MLP neurons of a small language model. Each row is named by its layer, matrix (up: input weights; down: output weights) and neuron, and shows model dimensions 80-143. Each number is 50 + 15 x the weight over its row's rms, rounded and kept within 0 to 99.
After each neuron's rows, "fires after" lists the tokens most often just before its 100 highest values on Wikipedia text that the model never trained on. A number after a token or word is its count.

L4.up10:61 67 72 53 68 59 49 25 42 42 67 46 33 68 37 54 40 59 81 42 30 47 52 66 71 36 38 49 44 48 59 75 99 22 44 23 59 63 50 39 23 42 11 45 38 63 49 48 24 53 26 40 70 58 54 34 38 52 57 71 53 23 26 54
L4.down10:67 63 58 66 38 55 38 59 69 75 68 43 40 31 44 45 32 41 37 48 47 66 42 47 48 44 64 48 54 34 57 43 54 41 55 45 56 63 74 75 81 49 65 40 37 33 36 49 69 65 82 57 40 72 46 42 38 38 37 22 21 49 45 58
fires after: "." 20, "ba" 17, "l" 13, "ul" 6, "ra" 5

L4.up26:63 62 40 53 61 52 56 46 63 56 46 32 15 72 21 58 33 32 65 49 47 38 50 54 52 55 33 69 55 67 56 47 57 39 45 19 56 54 51 30 45 35 59 34 73 64 56 75 52 67 43 63 25 32 31 33 68 65 39 45 57 48 28 41
L4.down26:42 37 43 41 50 56 29 59 50 29 86 30 55 54 59 44 78 35 59 45 51 74 55 47 50 54 43 64 50 70 33 61 61 46 64 50 28 34 65 35 40 42 21 47 53 40 62 42 59 52 67 50 73 27 42 59 47 36 49 47 56 45 42 81
fires after: " (" 35, " as" 20, "." 12, "vi" 7, "===" 6

L4.up433:40 47 51 44 70 44 64 41 59 38 48 38 53 34 55 37 48 25 39 44 68 44 65 57 18 59 59 77 21 62 49 48 61 53 43 22 74 48 33 45 34 43 49 76 54 80 56 43 49 73 43 87 83 33 49 53 43 67 67 53 69 14 36 58
L4.down433:43 47 37 56 42 29 67 67 53 69 49 30 36 50 58 44 66 53 36 58 55 57 28 78 08 45 51 51 49 59 64 53 51 48 52 53 36 63 51 29 54 23 39 30 60 45 35 67 53 47 47 05 12 25 40 44 57 17 51 56 33 53 49 38
fires after: "ra" 18, " O" 9, "gu" 8, " su" 7, "bu" 6, "wi" 6

L3.up160:49 49 27 74 25 31 36 45 46 57 50 58 33 47 41 40 59 52 37 61 45 53 72 73 49 35 37 62 51 50 70 54 49 55 54 63 56 64 63 56 30 61 54 21 33 38 68 65 60 73 29 46 58 39 33 30 65 73 16 44 55 49 00 32
L3.down160:30 62 74 83 57 58 39 76 66 34 40 33 60 52 44 44 56 47 83 48 17 39 50 68 71 49 65 49 67 25 44 52 51 85 61 44 71 31 64 19 76 19 59 54 48 46 61 55 60 55 47 17 38 62 43 65 42 49 43 56 47 50 62 64
fires after: " in" 29, " In" 22, " E" 10, " be" 7, " New" 4, " St" 4

L3.up341:77 50 35 28 54 59 33 49 49 78 48 38 46 45 36 55 46 46 46 76 70 39 41 39 53 36 67 43 51 77 76 54 50 79 62 51 35 40 48 46 75 37 34 53 50 56 41 35 15 66 53 68 47 19 37 32 57 40 53 16 74 59 31 32
L3.down341:64 56 00 28 42 75 33 50 56 62 27 50 41 61 55 30 62 72 86 39 43 52 46 55 40 60 46 43 48 37 25 51 82 46 39 54 69 54 36 58 46 63 57 35 68 28 37 53 35 79 47 56 29 35 46 72 46 72 98 48 43 35 67 35
fires after: " comp" 13, "ic" 11, " d" 11, "and" 10, "ce" 9, " An" 8

L4.up44:53 61 31 38 37 64 51 23 74 37 42 47 55 52 46 55 36 52 51 44 21 70 51 73 26 32 51 64 48 73 47 54 75 53 31 53 34 81 65 45 64 51 60 44 54 30 14 58 37 46 59 41 79 57 64 66 56 56 35 47 78 30 42 43
L4.down44:63 51 76 41 57 56 22 85 46 50 57 55 47 54 58 46 50 64 44 40 64 55 47 78 38 55 63 45 49 53 54 52 51 53 67 37 54 48 30 16 61 65 54 40 54 52 57 26 52 60 33 64 51 34 43 62 61 40 60 48 16 45 50 68
fires after: "al" 27, "or" 12, "now" 8, "row" 5, "vol" 5, " For" 4

L3.up716:57 66 69 67 39 75 44 61 69 56 23 28 68 52 74 68 31 60 73 35 36 63 56 76 57 38 51 27 55 61 61 61 43 30 53 55 41 43 49 38 41 42 23 69 54 46 42 53 70 40 61 74 43 48 25 50 49 85 39 57 39 34 60 45
L3.down716:41 58 59 37 55 65 41 51 62 46 53 46 90 36 37 32 44 69 58 76 43 33 32 37 70 84 52 41 27 57 54 45 45 49 60 27 27 21 38 61 33 63 42 57 42 34 13 50 56 71 50 56 62 79 59 60 36 34 42 37 50 52 50 53
fires after: " Pa" 13, " pa" 11, "P" 9, " Bar" 9, "M" 8

L3.up639:54 53 47 53 63 40 74 62 56 38 35 76 56 54 20 21 56 54 59 49 32 74 63 54 60 61 65 67 28 43 67 53 64 14 39 48 47 45 34 49 58 39 23 46 40 43 52 67 35 63 47 48 52 48 47 58 57 67 44 54 51 44 24 22
L3.down639:47 69 16 69 44 45 23 62 58 61 35 32 33 40 52 40 45 51 52 36 43 45 43 41 61 43 67 26 33 59 64 30 47 43 65 39 53 45 34 73 55 55 41 45 31 69 59 49 46 33 53 62 59 45 60 25 41 48 34 66 62 59 70 60
fires after: " Le" 12, " in" 12, " Re" 11, " E" 11, " La" 8, " Se" 4

L3.up663:46 72 44 50 65 75 43 58 58 46 31 51 53 22 52 39 62 28 53 63 88 32 29 85 39 55 50 36 54 59 44 36 60 52 20 52 77 48 18 36 64 32 51 32 45 71 49 54 44 72 58 41 70 70 58 61 34 57 32 57 99 29 47 66
L3.down663:59 62 34 50 35 62 42 51 37 81 67 41 52 66 25 72 54 54 20 63 24 49 45 37 40 39 65 49 30 42 62 47 46 63 44 18 56 52 38 52 57 64 66 50 42 59 58 76 68 40 47 78 19 04 28 25 66 48 21 72 32 52 48 26
fires after: " fa" 12, "gi" 11, " La" 10, "na" 7, " so" 6, "ma" 5

L4.up287:45 27 46 42 35 55 33 75 32 62 45 40 60 70 49 48 39 30 59 50 32 50 62 60 54 33 55 77 63 49 35 61 91 55 52 37 49 34 27 44 67 79 28 49 30 56 50 42 50 67 46 47 64 17 57 27 60 24 67 26 62 39 60 45
L4.down287:42 43 49 58 53 65 56 00 87 14 40 58 30 43 33 47 40 42 28 51 52 30 67 34 22 74 66 56 46 35 28 27 53 58 49 52 67 65 34 66 36 22 57 72 64 53 56 60 54 57 61 46 28 45 52 35 52 60 44 59 30 29 48 18
fires after: "g" 21, "t" 10, " ex" 7, "p" 6, "at" 6, "st" 6

L4.up259:63 42 41 56 59 76 34 60 28 01 40 56 37 48 46 41 34 62 40 55 50 24 32 53 46 50 34 48 37 81 42 59 92 34 07 31 53 58 39 63 54 57 41 37 65 83 65 53 58 58 19 61 47 59 72 76 63 52 50 68 66 42 36 42
L4.down259:57 40 53 45 27 36 36 62 61 82 30 47 60 39 33 57 53 63 67 45 49 63 65 50 51 45 22 38 47 13 69 52 38 68 68 71 31 65 44 46 39 77 51 66 51 53 57 52 42 44 73 55 54 30 19 22 58 60 51 17 39 23 62 62
fires after: "ra" 48, "cu" 6, "gen" 5

L4.up518:41 46 64 33 39 58 37 55 39 50 53 31 50 46 51 20 45 44 51 66 60 57 41 56 76 43 33 66 13 39 35 61 66 64 35 38 47 43 47 53 46 35 35 32 35 52 48 62 35 69 71 53 51 76 73 56 61 52 30 79 85 30 38 51
L4.down518:48 41 50 35 81 41 40 59 85 47 37 11 43 54 42 50 49 55 41 57 62 57 78 39 42 68 53 68 57 75 52 54 46 57 53 38 38 69 27 60 40 36 58 77 46 41 47 66 32 47 38 64 79 16 47 50 58 79 51 37 48 19 51 32
fires after: " A" 17, " C" 14, " P" 8, " V" 6, " G" 6

L4.up64:68 55 49 59 54 49 55 55 51 40 39 41 49 51 33 50 51 69 99 51 47 31 68 65 39 24 23 70 38 49 52 42 36 47 56 12 72 72 73 67 46 56 32 59 22 60 63 44 69 78 35 59 43 31 17 43 39 31 60 47 52 46 66 38
L4.down64:45 46 53 51 46 41 58 60 54 27 56 52 68 49 55 61 55 66 19 26 32 59 42 86 68 53 38 34 65 81 58 59 66 57 35 81 24 29 36 20 33 42 59 39 56 38 42 43 35 59 52 18 68 70 46 58 58 71 64 61 51 50 47 65
fires after: "w" 13, "ow" 12, "in" 8, "he" 7, "we" 7, "and" 6

L3.up546:68 40 36 55 45 46 54 40 68 49 44 18 44 22 69 46 26 37 47 43 59 59 73 63 59 91 62 60 51 65 63 40 40 68 48 37 61 69 43 14 25 23 51 34 55 36 51 31 42 68 64 60 60 45 41 45 62 40 24 59 53 25 40 72
L3.down546:54 34 61 53 56 42 50 47 45 51 21 61 82 47 50 46 45 64 92 13 23 75 54 73 67 44 41 55 65 41 58 51 47 37 39 57 38 82 75 60 44 42 48 40 37 65 54 58 56 52 46 64 71 46 51 46 39 70 65 39 54 36 64 45
fires after: " con" 25, " P" 21, " Pa" 8, " Con" 8, " V" 7

L4.up81:43 65 34 30 35 60 55 40 76 61 74 49 60 43 63 31 37 63 44 50 48 66 72 62 73 69 48 54 32 60 48 49 73 52 48 47 52 63 48 27 36 69 51 43 35 29 44 35 62 20 40 65 53 25 10 65 73 67 71 25 54 40 36 32
L4.down81:77 55 54 46 40 38 25 46 40 50 48 57 55 42 59 53 60 54 50 32 50 67 53 16 35 56 41 32 64 66 58 75 26 59 56 26 76 52 49 72 64 55 67 38 45 59 48 40 77 58 39 66 51 24 44 26 50 30 48 37 54 98 60 47
fires after: " I" 11, " O" 10, "B" 8, " B" 8, " g" 7, "o" 6

L3.up608:65 53 57 46 35 66 39 57 69 58 57 25 82 59 68 54 34 75 49 84 74 68 72 41 55 55 50 49 51 53 58 44 54 61 32 51 44 55 52 44 42 57 34 44 37 60 60 50 57 62 53 36 43 39 46 50 72 51 45 52 35 31 27 55
L3.down608:42 54 26 48 62 40 52 89 39 61 46 22 70 49 76 57 85 79 64 37 62 54 47 43 35 37 35 66 30 54 48 43 65 44 19 50 56 56 59 47 37 26 46 48 60 40 63 67 40 77 29 54 49 48 70 56 37 36 61 67 14 65 78 57
fires after: " on" 21, " at" 14, " T" 7, "On" 6, " from" 5, "s" 5

L3.up345:78 47 61 67 76 40 68 51 44 38 49 34 41 57 40 24 50 26 70 33 40 28 26 47 94 57 44 55 35 52 16 53 59 57 51 52 42 56 42 57 40 26 59 56 60 71 46 57 48 49 48 58 93 26 29 31 47 37 58 54 74 51 68 58
L3.down345:55 54 48 39 33 72 57 65 55 67 37 32 75 41 56 43 39 74 25 65 70 67 71 71 41 56 57 52 41 56 67 57 55 47 41 56 42 56 56 24 78 51 37 59 23 17 37 32 46 37 73 57 49 52 49 43 61 56 58 40 35 41 37 46
fires after: " 19" 13, " I" 10, "y" 10, "ri" 8, " II" 6, " Jo" 5

L4.up594:53 49 54 40 41 50 68 67 64 36 27 47 53 67 40 58 33 55 41 56 59 31 61 29 43 48 28 61 58 67 34 42 36 29 76 30 31 42 43 69 42 31 34 72 99 40 50 34 47 62 47 43 41 27 77 68 57 46 41 60 56 36 69 65
L4.down594:13 24 65 79 13 33 23 64 58 68 70 62 54 43 44 36 53 60 53 34 38 62 65 43 28 51 58 26 17 28 33 42 69 69 36 41 86 45 39 80 71 43 43 50 36 60 48 37 28 43 58 47 44 57 40 43 71 43 70 67 49 60 48 26
fires after: "er" 20, "d" 9, "mon" 6, "cul" 6, "or" 6, "ley" 6

L3.up192:33 47 45 42 58 70 46 73 44 43 62 51 65 64 41 30 21 63 25 62 62 64 31 44 62 44 33 65 45 54 40 60 35 54 60 32 39 42 46 47 63 55 49 15 51 58 59 55 49 70 36 46 58 49 41 51 17 50 62 48 91 18 64 72
L3.down192:69 65 48 53 40 56 19 34 54 57 27 14 42 35 51 85 58 50 60 37 50 33 43 37 59 82 69 59 46 58 46 57 25 51 45 61 61 41 57 52 37 34 42 53 63 57 51 45 51 55 54 33 43 24 94 47 61 47 47 60 31 34 31 37
fires after: " 19" 22, "C" 15, "H" 13, "ach" 5, "amp" 4

L4.up186:40 43 31 42 43 40 60 34 33 44 57 58 76 87 50 39 40 36 71 68 49 33 57 42 39 34 39 44 54 46 41 63 46 78 38 34 47 70 28 08 53 51 10 28 46 73 51 31 18 61 54 41 68 13 42 25 59 28 41 45 49 34 47 62
L4.down186:60 30 75 50 11 50 35 47 28 48 52 41 64 58 19 58 40 65 53 42 32 31 59 54 72 57 33 63 35 67 53 49 25 54 42 74 65 45 62 71 57 53 49 80 42 36 61 79 55 42 46 65 51 56 38 58 54 56 80 72 72 47 66 58
fires after: "p" 23, " C" 15, "g" 12, "c" 9, " per" 6, "t" 5

L4.up661:54 38 48 68 49 62 31 52 72 45 56 31 63 59 37 47 43 32 40 57 53 41 62 58 79 50 53 43 32 49 55 39 39 38 41 48 56 45 54 59 67 84 47 20 45 64 41 77 52 50 35 65 46 53 32 61 46 81 39 49 62 64 54 33
L4.down661:33 53 24 26 39 77 53 42 28 50 58 48 54 51 76 27 57 34 52 39 63 57 47 60 45 51 54 26 46 71 55 66 44 71 28 66 34 32 39 48 78 47 34 58 36 66 50 22 33 40 73 63 53 14 45 44 71 40 51 49 64 47 55 52
fires after: " W" 16, " we" 9, "W" 9, "hi" 8, " w" 6, " be" 6

L4.up255:40 44 36 40 77 50 63 37 52 62 48 46 47 51 38 30 12 53 32 38 58 42 53 53 37 52 47 46 48 38 39 57 62 39 38 42 49 60 29 45 41 20 64 47 47 68 39 61 63 47 54 56 52 42 46 17 47 30 39 40 53 35 37 57
L4.down255:38 67 46 58 57 42 55 76 86 56 57 58 31 25 83 43 49 90 25 53 43 69 37 07 43 57 39 48 54 20 51 48 52 47 55 42 38 75 25 52 71 40 34 51 54 57 61 40 59 67 28 56 58 39 61 51 44 38 54 57 55 26 57 39
fires after: " La" 14, "ta" 13, " Pro" 9, " de" 8, "led" 7

L4.up665:53 34 50 52 67 40 61 35 30 48 46 52 59 49 51 59 38 55 50 32 58 44 27 38 50 56 65 65 47 54 91 53 29 57 50 67 10 31 38 52 37 66 55 43 49 63 41 64 55 27 40 55 60 24 69 55 39 68 39 82 47 25 26 30
L4.down665:32 32 50 47 73 74 44 48 46 53 63 63 45 30 17 35 46 25 54 54 64 46 65 31 38 42 37 16 69 49 44 38 74 46 35 62 67 55 46 29 54 25 29 59 42 46 58 63 61 71 69 36 44 42 49 27 60 64 53 19 32 67 69 69
fires after: " U" 17, " C" 16, " Vi" 11, " M" 7, "M" 6, " Mi" 5

L3.up443:47 06 47 58 34 27 55 58 61 51 40 54 39 36 26 39 65 43 21 58 10 62 53 56 56 74 40 48 36 39 68 48 55 38 46 35 60 55 40 54 53 28 73 41 48 85 32 43 15 36 43 82 57 40 38 24 49 52 37 66 68 46 64 58
L3.down443:43 49 61 60 31 38 54 78 54 22 49 44 63 49 53 52 48 34 55 37 48 68 48 82 43 23 40 46 74 46 45 78 61 59 28 97 38 27 46 66 40 56 40 38 65 47 57 51 70 38 72 74 43 53 30 73 65 40 51 65 83 53 63 63
fires after: "li" 34, "re" 24, "ri" 22, " di" 6, " Pri" 5

L4.up707:45 50 63 79 66 41 44 74 38 31 54 40 67 41 68 44 27 44 36 48 53 54 50 55 56 73 45 49 52 60 74 58 40 31 27 45 65 45 51 43 53 55 31 27 67 52 57 65 43 52 27 31 54 21 64 40 52 72 34 52 52 43 48 30
L4.down707:45 39 59 45 34 73 34 35 47 51 62 44 46 43 23 30 76 90 68 66 43 59 48 47 47 45 51 43 34 31 44 43 41 64 53 38 38 28 31 37 68 36 62 33 52 50 59 60 57 65 66 60 73 73 45 43 35 65 23 37 75 40 53 75
fires after: " Mi" 17, " re" 12, " U" 10, " O" 7, "mi" 6

L4.up195:55 20 67 85 62 46 54 32 33 59 33 36 28 55 51 32 66 49 64 80 45 66 65 48 47 49 30 53 26 50 44 72 61 66 52 43 53 60 34 16 41 19 45 40 40 59 35 36 50 66 49 51 66 40 59 47 73 24 44 31 33 33 13 45
L4.down195:27 44 80 59 19 41 39 41 21 42 65 62 51 52 41 58 30 49 57 30 78 32 56 37 38 32 62 23 39 49 60 58 25 50 65 43 57 68 36 35 36 21 55 24 57 63 72 69 65 47 55 39 61 42 47 54 55 56 37 78 27 53 55 23
fires after: " con" 58, " Con" 14, "r" 5, " Ar" 4

L4.up530:39 63 37 53 66 60 28 52 63 80 58 60 47 45 47 18 55 32 40 34 39 45 52 61 62 44 33 66 49 61 57 42 54 55 25 31 45 37 24 32 11 66 77 60 57 78 58 66 43 58 45 60 48 15 58 36 56 51 46 63 61 39 38 55
L4.down530:54 35 95 51 46 45 53 50 51 36 80 41 34 56 56 50 51 80 43 44 74 51 64 28 38 58 48 48 60 63 45 54 62 51 56 42 52 44 36 46 57 32 31 49 59 41 47 59 47 42 65 80 69 47 57 43 71 74 50 39 66 25 54 33
fires after: " Je" 19, " I" 16, " U" 14, " Jo" 9, " re" 7

L3.up664:51 31 57 39 55 27 58 55 70 55 83 59 32 52 49 27 16 72 47 61 52 43 22 42 64 62 47 45 54 40 46 58 44 66 55 41 40 51 61 35 56 58 31 54 45 32 57 40 61 61 19 53 35 48 53 36 73 41 82 33 72 14 62 23
L3.down664:70 70 48 66 58 43 51 68 73 51 75 16 26 55 66 57 53 37 79 31 32 62 72 82 32 53 39 51 31 44 67 56 77 36 40 44 65 57 17 38 24 54 71 41 41 67 63 54 49 50 48 53 30 51 45 48 32 71 40 37 31 39 47 50
fires after: " 19" 46, "co" 9, "p" 5, " 18" 5, "t" 4